Weights of a small transformer language model: 4.53M parameters, RMSNorm before and after each block.
MLP neurons of a small language model. Each row is named by its layer, matrix (gate and up: input weights) and neuron, and shows model dimensions 176-239. Each number is 200 + 20 x the weight over its row's rms, rounded and kept within 0 to 999. A neuron's up and down rows have the sign that makes its largest values positive.
After each neuron's rows, "fires on" lists the tokens most often at its 100 highest values on Wikipedia text that the model never trained on.

L5.gate148,156,178,205,222,207,195,218,196,175,172,216,206,210,220,216,194,204,215,226,206,216,229,200,212,193,198,203,194,190,249,161,203,194,227,190,188,199,192,195,194,185,206,196,211,210,148,194,196,196,212,205,215,232,206,208,195,228,198,185,216,234,178,230,217
L5.up148,172,228,215,244,183,232,168,200,182,236,208,190,207,179,220,190,202,225,225,192,241,220,154,180,222,206,213,225,168,222,218,200,223,207,182,208,195,199,167,206,144,222,190,205,195,235,235,179,184,202,174,211,200,198,212,165,222,187,161,211,198,193,223,183
fires on: " (", "(", " '", "["

L5.gate223,192,193,165,242,203,228,188,206,188,183,212,209,202,201,165,184,197,193,243,193,202,189,185,189,189,139,185,226,217,213,192,178,201,212,218,200,191,214,216,200,214,210,236,226,227,205,215,212,185,209,172,227,177,208,205,196,193,157,189,203,182,198,179,200
L5.up223,169,161,209,207,193,210,213,191,247,207,206,189,216,174,196,197,217,189,202,218,210,195,207,188,183,203,197,180,219,208,194,154,197,236,183,167,241,235,212,181,235,175,176,179,173,218,201,213,210,209,203,196,191,185,221,214,205,194,195,195,223,224,178,208
fires on: " dist", "F", " Dist", " Squad", " Chart", "é"

L5.gate49,209,189,194,203,195,194,183,178,199,227,200,185,210,217,154,234,224,216,182,198,167,200,206,189,200,210,179,202,202,204,186,210,180,232,199,190,204,214,150,202,203,223,172,208,166,183,208,219,202,212,210,202,181,190,178,203,177,162,210,215,204,187,194,202
L5.up49,208,223,195,226,231,162,179,203,177,193,196,223,188,200,195,186,179,213,202,185,197,218,205,250,164,184,209,186,157,195,182,230,173,206,211,235,177,174,197,215,245,206,184,212,177,193,179,194,220,183,161,182,169,209,223,202,198,183,180,230,209,214,201,183
fires on: " tri", " cor", " tem", " im", " of", " war"

L5.gate59,232,249,214,178,203,214,234,212,176,255,221,177,188,186,201,198,210,188,166,237,183,195,191,193,203,208,235,216,214,221,203,196,227,181,204,205,177,194,183,204,185,206,204,184,161,198,223,204,194,219,219,194,203,208,177,157,169,212,169,176,170,206,210,189
L5.up59,191,225,181,179,201,178,255,190,199,202,210,206,224,190,195,188,202,207,233,194,188,207,192,184,206,198,183,176,221,228,210,203,201,172,230,189,161,229,182,230,256,185,207,201,185,180,215,177,166,207,171,232,179,206,192,227,174,197,166,182,204,217,173,182
fires on: " New", "red", "el", " Fred"

L5.gate41,212,184,214,150,202,185,221,205,182,196,211,232,188,175,197,197,210,211,199,177,182,200,252,207,203,227,198,173,133,215,185,196,173,200,202,199,196,148,180,193,216,198,199,218,174,204,248,166,193,215,187,223,205,181,236,192,184,193,169,211,199,177,180,227
L5.up41,175,230,172,188,236,211,192,195,189,238,218,175,207,189,188,208,161,186,208,209,214,183,193,231,226,205,184,243,183,185,196,207,222,179,201,168,191,216,188,208,191,176,202,214,192,195,186,209,221,210,211,198,243,213,160,164,194,234,209,198,183,202,205,198
fires on: " place", " to", " from", " between", " "

L5.gate185,167,205,212,202,195,188,224,198,209,188,174,180,172,191,157,166,201,226,230,207,180,191,192,231,215,178,191,211,220,186,187,167,190,197,176,210,185,148,201,207,221,210,232,188,219,208,190,237,182,201,175,172,220,174,196,172,253,214,223,186,191,228,210,216
L5.up185,149,193,161,193,216,174,215,228,199,196,224,172,186,208,190,172,200,180,191,221,194,238,179,202,221,177,169,181,191,205,204,199,220,180,181,209,208,168,166,196,182,212,215,216,227,220,194,225,226,207,198,193,234,203,190,238,208,218,238,200,195,200,183,187
fires on: " P", "P", " –", "×", "["

L5.gate24,182,182,200,218,206,192,230,207,197,204,192,184,167,196,168,207,178,197,171,218,232,203,206,222,230,160,177,220,209,164,183,193,185,191,196,207,201,240,205,213,216,217,225,174,215,182,171,272,179,229,227,196,233,174,164,213,230,179,183,177,203,244,162,210
L5.up24,206,260,168,187,194,215,246,194,174,204,218,224,187,210,201,167,188,197,196,226,225,179,222,208,185,166,190,170,217,176,197,215,193,193,190,170,205,217,187,197,195,215,176,182,182,171,215,202,174,195,220,230,186,169,235,216,195,153,194,176,224,207,197,186
fires on: " not", " re", " per", " dis", "ig"

L5.gate176,195,208,224,183,220,183,250,216,226,154,163,212,178,162,207,201,203,205,206,208,201,219,200,227,188,198,212,216,182,206,221,189,187,185,167,241,197,192,206,196,214,197,226,197,187,195,190,180,221,221,157,193,189,184,219,215,199,198,172,185,205,181,210,243
L5.up176,207,227,230,224,206,185,210,209,196,182,220,235,182,151,204,224,214,176,234,186,160,216,167,174,178,181,195,225,211,240,208,191,187,200,251,198,182,204,199,219,189,193,212,210,233,184,194,228,241,195,185,228,185,191,184,184,166,190,209,219,208,212,247,210
fires on: " M", "M", " hon", " Hon"

L5.gate3,165,191,223,218,212,214,176,195,153,221,205,204,199,184,195,244,172,219,201,237,205,191,195,223,196,198,211,173,182,236,189,176,180,169,224,200,198,201,188,210,209,225,185,211,192,182,231,182,220,214,214,198,194,241,200,187,201,195,206,186,165,194,213,211
L5.up3,147,171,213,204,222,227,201,224,197,238,214,202,218,183,190,211,184,244,186,235,207,208,182,192,214,159,195,199,209,191,219,207,179,181,220,196,239,181,168,173,206,202,172,209,191,216,195,214,229,246,203,198,179,205,208,186,191,201,197,181,229,226,180,187
fires on: " all", " All", " Sub", " top"